Weights of a small transformer language model.
Size: width 448, MLP 1792 GELU, vocabulary 32000.
Architecture: LayerNorm before each block, rotary positions, biases, normalized queries and keys, attention and MLP in parallel.
Training: a variant of Muon for these matrices, 447M tokens, 6820 steps.
MLP neurons of a small language model. Each row is named by its layer, matrix (down: output weights) and neuron, and shows model dimensions 144-239. Each number is 128 + 24 x the weight over its row's rms, rounded and kept within 0 to 255. Numbers have three digits each.
After each neuron's rows, "fires before" lists the tokens most often just after its 100 highest values on Wikipedia text that the model never trained on.

L7.down1104:149097145146084136117141173143165059096167177176181135145155132134119142126158173211113138137114127168121139104094123122154123155139139141170138111128119133128120162106121145155116151098147098159119157162097112096124159135142147104133118110134121118119156128154120102125111123132148080108
fires before: "\n", " |"

L15.down1082:092101135127101114099150117127124050119096102162132152102094089116095119140082109095131105151110156163142144115106142117120133165153091118163141118142157135105145125147134106151146092081139168129115148164172127177122112178156067136157121130110104145130132120146143131134145127120149122147
fires before: "born", "–19", "-", "liv", "),"

L5.down1520:131163079140113100144172132115157110130102145125137122103193120136172153122114101067128105146128085140130128185110149125134127116123131110096113104131142127158107130114105122160142124114114167165136128141123145137152129124129143150096069109125166101141132128146164100168145108131108135119
fires before: "==", " ==", " life", " and"

L7.down757:095095093100073132123145133149176126114164113161150132136141107138149147135124093103105159133146155166146152145130159127139138153113119110138137100113104087134115113160145174172118104126128104144088147115071132132131155178103131109144141141107136140137145125128169139144110156150129142104
fires before: "\n", " |"

L7.down180:143139089136147114176113118085134128115131135145137128115137092148122122130143153148176112126112111162182151090138143144069129145133110099125128114141120140157082138171141129154137141146142075118151111157160086104128155133097132148125070128127123062159135130159139156127125151112140088127
fires before: " |", " positions"

L5.down1603:165136093161099147143128100112137130145149177161122121151146108119098171119152149137158055125109108167148141175118103131130130115107137124147084115119133089127188121085139161142146152121112163122119108158117151096157138132182119136133177169149156107085119109138115121132148103068112123159
fires before: " |", "ed", ";", "s", " Attendance"

L15.down189:100140148098108111181140113105189051136162110083183141166127098116137144119137114145112129166105099102154135087107175140074092176163134141143139153151087173106124139126147182158129077122136147144165172133149083092077137145103105129133110124134123151130131115167181140108123092119116153113
fires before: " 0", " 1", " |", " 2", "|", " of"

L7.down334:162165083137108142141131118138139125141085138102162113125114131120112214093143103153137106107086114128186109161139120123068158152127120107136135144146102117143144139147151146099081146132173113171130102098108121095160149153119144155096145130126144124118160117158137146125110109108104131119
fires before: " |", " points", " Attendance", " rebounds", " assists"

L7.down534:112169100150126121158132145143113000110135184144133142146165114136142149161090112176134138106111106085145105112132115144132128154176051124104138127098159172124139119092089093130177108131120141108141103058138114140145123100108143151135134106164156098170138136136133115137105115123137151129
fires before: "\n", " |"

L5.down839:088133103149128148172120113116134104099083146134138121151164127170134141147127120136102126137125114115200121133126131181144127116116120175129147082084135110117134130093171126134114156174136108108109105141074118132112143153100132127145128104170111128095141107136135123176128173131143113169
fires before: "\n", " Party"

L15.down185:075115134136099130146171153122151138106115153124118149106150125101140123120141125134117142095125122113123132114113127148149159180138126108147146140148162107131143143111139134154125085130124165172127149104147138161128159114148100134096153148152074116104115108140094128140132154089136166103
fires before: " by", " in", " place", " with", " from", " on"

L15.down199:113121128101171155130175134146127055099133121116112096132081138159084113127087139122148121147127112168136175168142106122074144170131096094123128139176085144118145112123121153124120103122134137206118171165174104106151150110131126143138105115037097120153102153160098121113132112148170115139
fires before: "born", " Japanese", " and", "liv", "."

L5.down275:132129074119085107135141119152131035134115103109107146127129098154167133127089112110141106177117107152170102122165153098165105133118134158139092158134169116096110149069165115108129112130088108130151141137090112149152151126134107143058135128111134135144095178124112115207130138166148150131
fires before: "\n", " The", " It"

L15.down712:127128140139114122147115147112130211126110090104137101129159102149123149121142104143172132131135134080122097132127144149142094133130137106105134122121124143150127146130120114138115108092108147142128110140145133140132141123102129136082156143116118139132090132132122136141113142138127135112
fires before: " as", " in", " at"

L7.down1010:121119123163132122108154103124112000128168102133132124139143087138124138130119128146115132116147125114173166144104100111123113163153128174131142116127118112123127137104156175097137107114112118115146132118147126148156152144098152120105121132119120173154138074139141133159129112119109140119
fires before: "\n", " |"

L5.down586:123140140136122122153158163144122167134104104094076119113148134143100156130138123108116119129191108184135121100118118105110120140138138133115126136142108131153125120129128093088093116141117139150123110128118129131135122102139134129186130138131134124138175134149108154113140118132124125109
fires before: " |", "\n", " "

L5.down626:134126177111109115139129141126143147138124114124165132153104099116146081142106110135088091129129101132140107087151170146096141168135117065170092111143124139130177148117127116119099176130158159128146103141135084155140120145183127151135143089173124095137109148136110131084138089133156139156
fires before: " the", " his", " a", " her"

L7.down697:134170120119101122183093127122174053091172146167110108147119109132130136142127140120128130117129135112111169136101120123145101105136116115139117113130151112170148126079133095126149100153096111146126132124146139169138173129129133095109138144141128087157114109112129126070135110131123146114
fires before: "-", "al", "f"

L5.down1301:144117150176098129138109144112126168123139143100144158172123096131122114090120143145092128098118109095143123138143085118136136127097117133103098134108133118101151138119126119146096145177144125065126098184111114110149144084168139143150115137119128105099064185126164164123133137110102123098
fires before: " |", "\n", " medal", ":", ","

L7.down106:145139094137143115135151107164140115118126140101164116121128109119088121176084131112095107146114109134110120082092164147114134143097081093173107122103107136130119128161158108131164132103171085138122156149124106099123135164118160158060120121156148131151118108156142158165171163135155146158
fires before: " |", "\n"

L7.down1682:129118126138117141120139114100096171150113095145129090169107120130110080137170134116076140110140135141143135153098112186106160090111079028122133141088138112083132145095147099117108107144188154121125132091097153135125089132150121100144135135126094115131143106144108125108137108135121116139
fires before: " |", "\n", " High", " Location"

L7.down1208:093141164154078126147144128167148094101110116132112140141124094154124107169144112119119150069133144103130097107131133108125129136139131112150172124142172138132152148072140137155116104160110084130128126161085136123112103159173139109126115166109123133135114142125109126113071092126133137133
fires before: "\n", " the"

L5.down533:142123112137112138157122112144167153119157136142118150124113118091140123151122126124131152160128166140135101138155149106112111173106115102147133122129136139146120139102114157137138100123148091126153129115099090122133135098130112137119137126077128140162128100121115138108146189134112180117
fires before: " |", " the"

L5.down14:178108128114123124112130142100147100142140129088135135188123141136169130092102144077087127105110130151105153166082108114093104113123126135135098124129140137127140125115130128172127136144152166130137125178142152138117131099158150120121122150137106140155156116134108141136117073120123137109
fires before: "\n", "==", " ==", "ed", " |"

L5.down692:144142106160114105125148166111144137114172120120136138114134077116167132153154054131150119137140115114114119109101128142156101113103088091130129141121165079130168144093119095133152133124118132154161096131159140107138135138171116102108138145158115122155112171115139142123133086141120094142
fires before: " the", " his", " her", " a", " them"

L7.down1625:128116113174104136146176149115142130084102159108156133157117098111117143171130095131074058099102138131126165078106127169093149147089132117137134192107124140153183135161109112138102154098131082138156130120091138083149121107172143083132143158139120086128157140084160118105114120154123113106
fires before: " |", ";", ":"

L15.down1213:125114158124095132171133141115147126154105031147154164150119125106128148183165122145147089123137140131140097111113139118137088118107112108137108106143094129131107159173119112122132130157163142125155138144174131125109125150145114094124141185169138143162154065167116178104132124158188126106
fires before: " |", " of", "-"

L7.down1187:153171143145154156129147121181103175124169140123075122112099121129140129116134154096168122104124121146112129143109134103131137132130136112114143107137104119131099152133126125081171106129105119145139173144123160122149158124119141111119159156089103117126137126113148172132115098131122089108
fires before: " 0;", " 0", " 1", " |", " 1;", " 2;"

L7.down571:120118172167132140162161092178118170169159175149116080175126118140119121130172148168122102144150107141130133121122088145116142146113125115161089142129160133108134166153113087132144112124138121100143114142107116124145163166093119113139105153127124154101153130160146145142099054123130166134
fires before: "==", " ==", " and", "s", " |", " reception"

L5.down744:115095109093108126119118139144169151127102184113164106163147118127118141126149124152149118143129122134095176150140138154092095115107174132131124154134143121104133137150143137122143134108126166128119122107133119103098144105139144065133136122162108147175142135113145118141134125133125136147
fires before: "==", " ==", " and", ",", "s", " of"

L7.down1425:107126135133114133141135128142109000133136135123102144145131087165130146133146108157107104110112138137174107132129132108154165132141121122124137104096157157094143137068114121134111115133130119118118132145131127086117151119106128143175143145157123062111138141096130115149136141114152136084
fires before: "\n"

L7.down988:179135121119169144124107135125125131116147147110159131109144081148150145112137132118116106138160103119120160100135043146103147134158071109128171117153107107160162128085126125128105158135126131169152146151140117094125129120134144114108170136084139116149092189127128123120108141140125125107
fires before: " the", " her", " his", " them", " their", " its"

L7.down100:115117112081170140124124162141128088094166085112179103179128060147126151107124105156148142115137122123101102099125097163145120101109129141096118129120154128096150116092142089175156121126155164112133127092127119156066162126131145124143132102134122156124099090133121140135138077098154136095
fires before: "==", " ==", " and", "===", "s", " ==="

L7.down46:139111129151140144124144150152155098109150134127096109109113115155122098106102162090156104113167097139131174151160144143136149120154096163133120118122103104152142094091110131138181122133127137151146136097135124099146157172145167117127161161151075074141094095117110165139085120116094116092
fires before: " |", " 0", " 4", ";"

L7.down660:118120115160099155132160119164151135102123163158153157098138118109132134095153087128116143141123163167140142156141122098122088142122121119146169166146079144112100126137131134162123111148122105151120161127137116134103077134133125134117158131166127090139115126153101114131106126148146088131
fires before: " |", ";", "s"

L7.down1146:175145141116126142151126116100103165108123099101100113071137182084105106142160112109135165123124112135135093102123124080106142122139130112078151111116097112159140125098099138078119123132125140159132112099149150130116149132162114083127147130125107135105134125143134139131102140105166179150
fires before: " |", " 0;", " 1;", " Attendance"

L5.down1498:120140184131129138133159119120172079137151118125169057156083117145136113113088173137159097107108123178120107142138129144111133108121057138142118062154134124109132085150104084110157134165149128125118151102085111095097155143101112118148085152128114095143111136111162165087121134111136122137
fires before: ":", " a", " an", " |", " also", "."

L15.down1594:147133106142092164180149136143153199135116136153155121125122086139126133123106137115132133101143088115123106112107116137129117173117152168129142131143143148138158148155122134130098206127113116105146144067137153128128162150135177113147087142109171125126109141103118145135111091117122159111
fires before: "\n", " |", " Candidate"

L5.down634:129098148107135115143119109147084091119122132128037132126135145170137116122109117121097082108097111142090104127103154165162112156112143124106135115092172101127131109093118136134140101122128135122176121152100130143149132132135129092134112155156145117104124113134153141140074147166163185084
fires before: " |", " 0;", " to", ";", "–"

L7.down638:113114131114140120135139126140120148084116127141142161169129126132154181141140156133136116178151146157082152148142165070128093122125126108141122159119138108165159155123106117149095109145147133162116142120152131166127144154111137098147146109150146104120127152136110115171098117133117114135
fires before: " |", ";", " in"

L5.down256:127111143145071126105110151131125033101158138076089147153173116144116113134113136115105131063111128120176126122110104098121161086131116140124136065087139143127118154107143112135117108095095137135135125156123132119104143093100120115140148119146102106113134131157143114161119133131159153097
fires before: "\n", " The", " He", " In"

L7.down172:121114125123109111169171133129086155100091128122104177179154118142129135140122104162058137087170140152109103145135157118124136104109096158125117136164142135138133137106135166157079139159127090109101171140083123157142112142139124128158132139164112114132162153150154117123141110124153122146
fires before: "\n", " |", " "

L7.down285:149131086122169157097157173140178051154152121116144117132109153112126115112111185040111127073127142128135151126100094126147139104115135151146127105087155107122115128145136132156161132136126167119098126146173166150116080170129126094103145152134121153125162103137140173085115120118110111078
fires before: "\n", "---|---|---|---|", " the", " not", " also", ","

L7.down276:105122100141130131105170126111131115134138108092154117082131113090110141152120135183105102134100166129154145128107111127153150151128126137191133118117090157107145129104140154093145126137059156159152114135176113100085132144122112103108140075143088088152133144137135129154092122163157126138
fires before: " 0", " 1", " 2", " |", " X", " —"

L7.down1220:143115091115126114176125142121086137131124110128124158142143105105132122134144171116117106129145141163106115140120134133123166159098172151141118148147171136148125152113090150150121132118143070095139134140108071164122112140124120138118126111155070132153199148133150102149106142141158135128
fires before: " |", "\n", " "

L5.down1371:138119096146112147124113137149155139131106166093135094148141085118123147157125102152159107129127147136098123085135107100109069152128178128102101164145131097126119152101070140165091124089125155131122137129109105145126191137127124148111172116100143121115089164106142108121157126150130126153
fires before: " |", " of", " in", ";", ","

L7.down48:152118147158100161147131168162132106176123107116108097116174153143122142133141135174139145151073151139124123161142119122127070140146148135089119163141098102113123141129129118125136113144145157145138104143095141108136130109137140144129152117105155140147118111132150131086116094146107152159
fires before: " |", " States", ";"

L5.down612:133126119131155135108123157081135135123167136192160155119151121138143144127123132093166166141141134178146109129113133150122179113166090147153170137148153158128108134141130096132176164144128141122131128114090149112120165100138141165140106178177142111143113137182107105096142191134093131084
fires before: "==", "===", "=", "|", " |", "-"

L7.down968:167184111146107127140120137148159114103107165127133115161154124090125152104126126134143115162124144153080105127102127104105130140092175103139105130112096159131088115094083155105112157117087132125118119138138111082132138065167100107087168142113130114136141103131097117131141110108084144131
fires before: " |", ";"

L7.down369:157117102084120136162136155144134119113102103117090160143151131158117117167069104178113127106166105139091137131118137154152097136115159161116116168140140150155105108137136179184142117111094083126102152101109129168113082102138124120126156145110149121112141165147141153135120139104124112133
fires before: "\n", " |", " "

L7.down1753:112112144089157156127140163134105153115110127115139168155136125129115147152102108100144141119126092130099102116175132143115120151115128134105168128162143101100143133153155157130144099158102127120135139108124144146148121123124103125091121172136108134106141118122112160152095156095130132134
fires before: "\n", " "

L5.down844:142096128122132087117115145125136137081164134163129078189097111153128096134139126152139162142172110115098129126101098137120136125124154142172127146130158114110119142136162158123120158113111129119118102146127140136091141159164156075150134078105132119119104111121159136117162094138133139104
fires before: "==", "===", "'", " ==", "\n", " and"

L5.down1785:139148170139161113083138121119154127113153130099092133105128126145133122152130127123125107098106143157074100110145118138109150145094114150117095165142126097119120155133135116114129156184133123120141092137114152100129170158132115146132104120128133116143117155141160099129108161166111115080
fires before: ",", " that", " |", " \"", ":"

L15.down962:115101149137163106109081122104108129116126104097127167126082129150125161122153108152108149139142113112131148130149140124124143160116133116097144162079141124126077122133113131127186161073127108053147150091163155179114099106152118178142150128099136186169164180118167142136157169128098129118
fires before: "s"

L7.down1341:086131142141116149077147159130142121106098125081133171108100105114136081173111131125143099141126141128046122097112132155108072146089142123091159162130185107132136097158138132147149105151086112150138121113132148134146154134151147146132113137164122176109163084162097136162149122106075138102
fires before: "s"

L7.down791:133142156181082128138102156102131078140115135116129148145145107127161154121118163145149164130135107116145123044065109153125120093071114108118161178117111093108135128087135135115140110151104079182114194112095130118111123146143141085142132119138114107140120099110146114112148103126141131119
fires before: "\n", " |"

L7.down1613:137140147134103146113126118159127083139116125116152142095168091106190093142086117119146113129167151134137120107083101109174149134150109119102126147133118152151107122124107066111102101114118098121152185126086131103097137097144112140142106141126121119163138118100164178114150140149134177133
fires before: "\n", " in"

L5.down388:140122116117138133110098114133117076153099089126104166168107144146136151141076128118156148111166138069066177172101112128125099137124145124140111156172114128125138100130136114070163114133114145131115131174136137102164085126169143127144113100133143101133137113193103136139130132124152121136
fires before: "\n", " and", "N", ",", ".", " |"

L7.down946:157112155108159117165133113138135130107149147118149175122140081119119170140115140179153116122068124133101145114112122161097132098086106137117149159097157144128118128101086126166132092149150140138122118151119117123125135132150138153137117106144126117154138148131087118106109099131125138095
fires before: "\n"

L7.down1543:134144121155096147128123118154124183112156125085145147178156118130149166127139151170097135135119106129141132145115069135141114143141127132124121135098123121090146120126187103144149126129151153132146142171125152130109106129165134152113115213120114128111131107154118127139122112147132057086
fires before: "\n", "---|---|---|---|", " |", " the"

L5.down1167:163115144145123153109114124166132114118123102135106133066155123152121093151123117124117114131118118161140116143084167130128126132175121113091153107154116127127115158124106101119129092157123159137123160165109153115145131138116167110140101128134109093153169108117188117136074102139103094094
fires before: " |", ";"

L15.down1695:156106129136160092154130160135140175107170136131134157159117098105133154117143073141121085099091153137100134164145173125101128125129125096111135168153095094144111123090100094136148133131108089117146161110136119126145104106093124144124119119109102143088089138128112152112122100102066102118
fires before: "s"

L7.down79:122146149108127133089134104116115165089083128119143135104120137166108145147108123084122136139114135186153094152185126113130142099151121136166074168125110144181122152130127167098114138119141149124102113132107140136149143129106117132101128118097147137120098076134147115136146120139133133102
fires before: " |", "-", "ar"

L7.down472:125141090136118122125135142139127004138119142111160131133153097107097154144121143142183135114077109127210123115123146106144107130104105128135144157148103109093149080121104120158140114119094137127105127094165121135158158123113128123149162155127129110140106145120142135103160107145134119141
fires before: "\n", " |"

L7.down1183:100105106155133102128170101094125137149123156096138078158148112111132087133119161153128135077164141155163096142093081150167135116185167144128100097122119144145150157105113118107094146107061144122127155139154179110129116138190115108168113135101173087085126143139107166134089116108112070130
fires before: " |"

L15.down938:136108128132168144194133088140143125106132124157146117118122118158146149143125098122145143211136167127144104096086132145147120134087159113108151163138122128090114144144113149155142101083118123095094132157142102177110124161104178171124131143123153087138084127102139112140094170155186193128
fires before: ".", " and", ",", " as", " which", " but"

L7.down503:147109143126144103119149130142103153110109143086088108123124153078104141108110177121111137159141145158180115095133129078135150123122098074129183108118153150135120117116177134094105133131152165122142138151123164169151120124162106103126121102147139133114118133124149146136116144118109081111
fires before: "\n", " of", "---|---|---|---|", " a", ","

L5.down562:165156149109146127167129142185105121131114123128165125153138166138154159136113154158127109128103088129073146150128153144113136170072127148114125185125136138161071124117151155119119101109133117097103115130118100109081087097126151135154142115091121125155135121074093151135121116158121150122
fires before: "\n"

L5.down1220:133138133129126116077150155137124105109159160093144088159182086128135113147167128109133112090099087143073117135122090089147146110081106107136128134113123128143131121129117090092135150113138148123133164132128113095134153099139120120125145118131194124136117192119162135116143091157138104131
fires before: " the", ",", ".", " her", " them"

L15.down1276:119136151121123105167142141142168200136171136098114116147097118136155102132127131144115149140150169168107082129142135134144139130105120144126135167141098089116106126148138131161161128124083147119187106139110152125149094132132181151080187154148104111131144108118114129120131110085120123125
fires before: "s", " 4", " 5", " 3", " 6"

L5.down868:094127099133141138129088078089127101158104130118153110142139094157137123108099138149130152128131148115103154104165129138118143129140169133146141115099117108140075116128120146124158100132112157144119097127133152177169154154119121115120183137125106077117084174153117141106139148120137108133
fires before: "==", " ==", " |", " also", " of"

L7.down1655:153142102167110124146131139133125000122123101113165146137139097144146166136124134154162186132092119115181156102112110137112100130115094122131122129142085116083107102117103102136117132098107156142106145108128092134153146147090118134144136134161133127133144124110126077112155098099118132154
fires before: "\n", " |"

L7.down809:132126134120105145115062123125154177112153095136096081120150154123131154120114094106132129127153100135090114144118102106160121158143112169128143121139133143167113107154127107124073136146130153139140147101061093111107152085141136108149129137150121148150138088104124174157150140095111148136
fires before: "\n", ")", ",", "),"

L5.down13:115110142129076121099090152122133150139112118130134123127154134147095127147141137147102154150090118145101098132164135110129114135121097155151136139102116141120161122149095134131126112150184114138157100107109116105142117149163115153109125155106146119171112128111091137129145122150140156104
fires before: " |", ";", ":"

L5.down1703:111169147112118108131133152144161132182135126111071143148178105184130128140139092090124138100150126147120101128144127133141131127176129110098103167137158131137077141081125133117134161133156098122144125131124145121160126137074126125145121139129158112154131157166117116111091152134112108141
fires before: " a", " the", " |", ",", " an"

L15.down1305:121100121133154112172123128146119076167139126095129128126124162157148143129108126127086142152170134102133151148110109149164115095168202098151115165108111115135134165112141120084140151129120134127144153124128105134153143128111114097139141100127139076119092141115177155085131062113172122106
fires before: "\n", "|", ",", " and"

L7.down1609:131184148129150143134110142144141129168129083135140101135171124180136184178145126172180112123140132111142158173108166095147138111121111153106131111129109123151112086134129154103162112104124135078116103085136168106133186124108143118140127152167147124117138156163105153118114129153175145125
fires before: " in", " by", " to", " as", " on"

L5.down1057:139121142119147160122169114127148092150116182115117154167100146138139089158138128185105164115110091145131117145161103129164102146136149074155128134081149148150091136112157118179097119138105140156084115116133133147085085097157140089107142128132132086122137116157114109149132127126153090139
fires before: " |", ":", " reception", "'", " –"

L5.down1489:116127143114147116131147077098124078145134102118124095104100089121140126149114183076137145103134141132090122100138196150134126153128138115138138145101135168138158131166146114140148085152110096165088111126140163126145116112144145134130144161160135121097144134132133117137075143142097162142
fires before: "s"

L7.down707:145128086172106158182160110120135136120101101082115167129161096098123117143109117170080142132181125149128079151143192156087107113079146131130139126170128150113108133115161124144101111157139134103118103164102114110132151134146154128167120157129152087122132143144158137137086108140109126145
fires before: "\n", " |"

L15.down850:098112151134114120133149152153119118143159121158117136108118136042127138146106079099096116137112088122156147119152142174093173159106134104125150118140133127175097191140155142115131121137140103130149151119132095112124185105088109149110111136145139138105119138096162154105104152121115115154
fires before: "s", " of", "ing", ",", " the"

L7.down546:090121122098096135117133151125131145082095098106187153084146169142131142135125147068162141083110116125136127098110134120116170143137142125075111057107132116132111104162131135107134111126157153151147112140109177164133133127139148121170134128131102122156134082106128111134124154127084101115
fires before: " |", "\n", " ", " Pts", " —", " 0"

L5.down1556:124102109106130093122134081161148169106163153146135096159104143093151122113110180121142151116160122148169098116136075147166157093154148142140103081158105090103125137112132120090128120120116142154136137159101128131123117164149120116140143154110173117129156126112122149115125070104096134135
fires before: "\n", "---|---|---|---|", " |"

L5.down568:188167160136158109092097135126142155124127127120098120135130155115115109151148141104124125134098157165153136109092152174142153117127095119096124128127148159154172098133132156123173162168122128121112135109143162126106114133109104124141144122134111124130115139102153128187134147110113118151
fires before: " |", ",", "\n"

L15.down514:127081143122089121111156096151138088118166119125150167107141092159117092160126105130113115197121109142180110086098139106120138176105126133132135162114099124117125138148090142121148175118138122137091144102162128141146127097140085116147156136132107080144089159126138093144131124128136132107
fires before: "|", " |", "\n", "|---|---|", "|---|"

L5.down1399:135146143108079095094114111140141099091159128114120132112121143149117147119084140129120114096109159146146099103120128148132122092126101096120133123110147115128113147110143128126125110120096126076146142127117179100138206094140110107121100135152114082128092147164109124109152139110137118147
fires before: "\n", " the", "The", "-", "In"

L5.down1382:163144131162144103153121161108137165189112109102149151118177128097138128149131120121161108152131133138168146123120078152126139192115133105078144076111097107120126136148138113099148135130089095157081120146120139135122160127148111155117087121087106127115139160163133125121157099110114080115
fires before: " |"

L5.down337:156114121147118119138169137138141059075088144137137151124116089123090125138120125137131149150149155169170141094149147108131115131154135132129108145129099149091134111129117097140152135125059103116107134131170142120119144139144121126110139125137152171124109154158086138120133110125105130127
fires before: "\n", " |", "-"

L7.down580:114096134088139138103153136128122153104115129129125133133157133150133121129118134156134150142115128159108126132122181143150175129087164149112130137159102160154157134152102155149149110103093117145142120150168120129092172106146115157143167126152130104112154128119111157122118157143143160156
fires before: " |", " the", "\n", " to"

L5.down572:123165146128117100144144113141110000129109118102166166158101159152125143154120166141147140112146149161205102137141160144130111102112141109113138176133132109071116116110120109131124097137068113107116148146130182117138142123107132155136137152149140111122120110150115106109148124132101131118
fires before: "\n", " |", "-"

L5.down1758:179135154135116128142102128118119152145116095125152113135090118134087098113132141095107139154111150122084120160166107090116110117132111091129113127184108142133107119133163120108141157113169109140159118092139099111098151133114117121144101151082103107136129115117115156140161160163154138099
fires before: " |", "\n", "."

L5.down155:114135110129139099113160175125163116161092084083101127078101157147148128124141132090136121097144127144133141151108126141119151149163158123126153152109108126101123120130114123107110141119146127122145115115171187125124151126150126127161109185110097111105108064138109120122118110125117128152
fires before: " |", "\n", " .0"

L7.down1149:100150155140089116112133165121112110097123125132158147166136144111138133154106134119121164134098134132144132118150128151117144147109136137104136137174178151138136119120134129113186161153109128103084120123134128153157177109103141108109093115184148177114122135139173122127159093093192139155
fires before: "\n"

L15.down1105:141119105152118123119144133151139101155156140124139120129148109151147167127133082135145155131139123142143111103073122094128121115102148135089146172098124152111101143130161124107155132116116115133150108121101218112139162144125122073131132151125135150110129138107098141134135151171099121151
fires before: " the", " of", " to", " a"

L5.down1575:119149139143095158122150098132137165151144103154116120154113132153155148170155119118117123174133155205180151128159113083137115124154126141117166091120116113136126142123150146124149122091100125137083096118176145105102148171119132121120179141103135119109112106160154156153119118120117132066
fires before: "-", " |", "==", "===", "=", " "

L5.down186:111097149112126085134133136116123194126110107118088145078117123152113120140160115138119153142105076090147111149097136128080146112141104134093116114118138106135152166095147149079102123173143130111129102130081117132150118138107127095162138206151111076123171107126125170156098139133146101154
fires before: " |", "\n", ","

L7.down1308:123166130172123175114133123177109002129108130126155110095154098132105139144146140115155164108102119086125155122102156157159132145140153173155124085131168176142074113144127165127141123121085151131105113128168174140108164134107105097112108148141089132125160127117125130130096124142145132093
fires before: "\n", " |"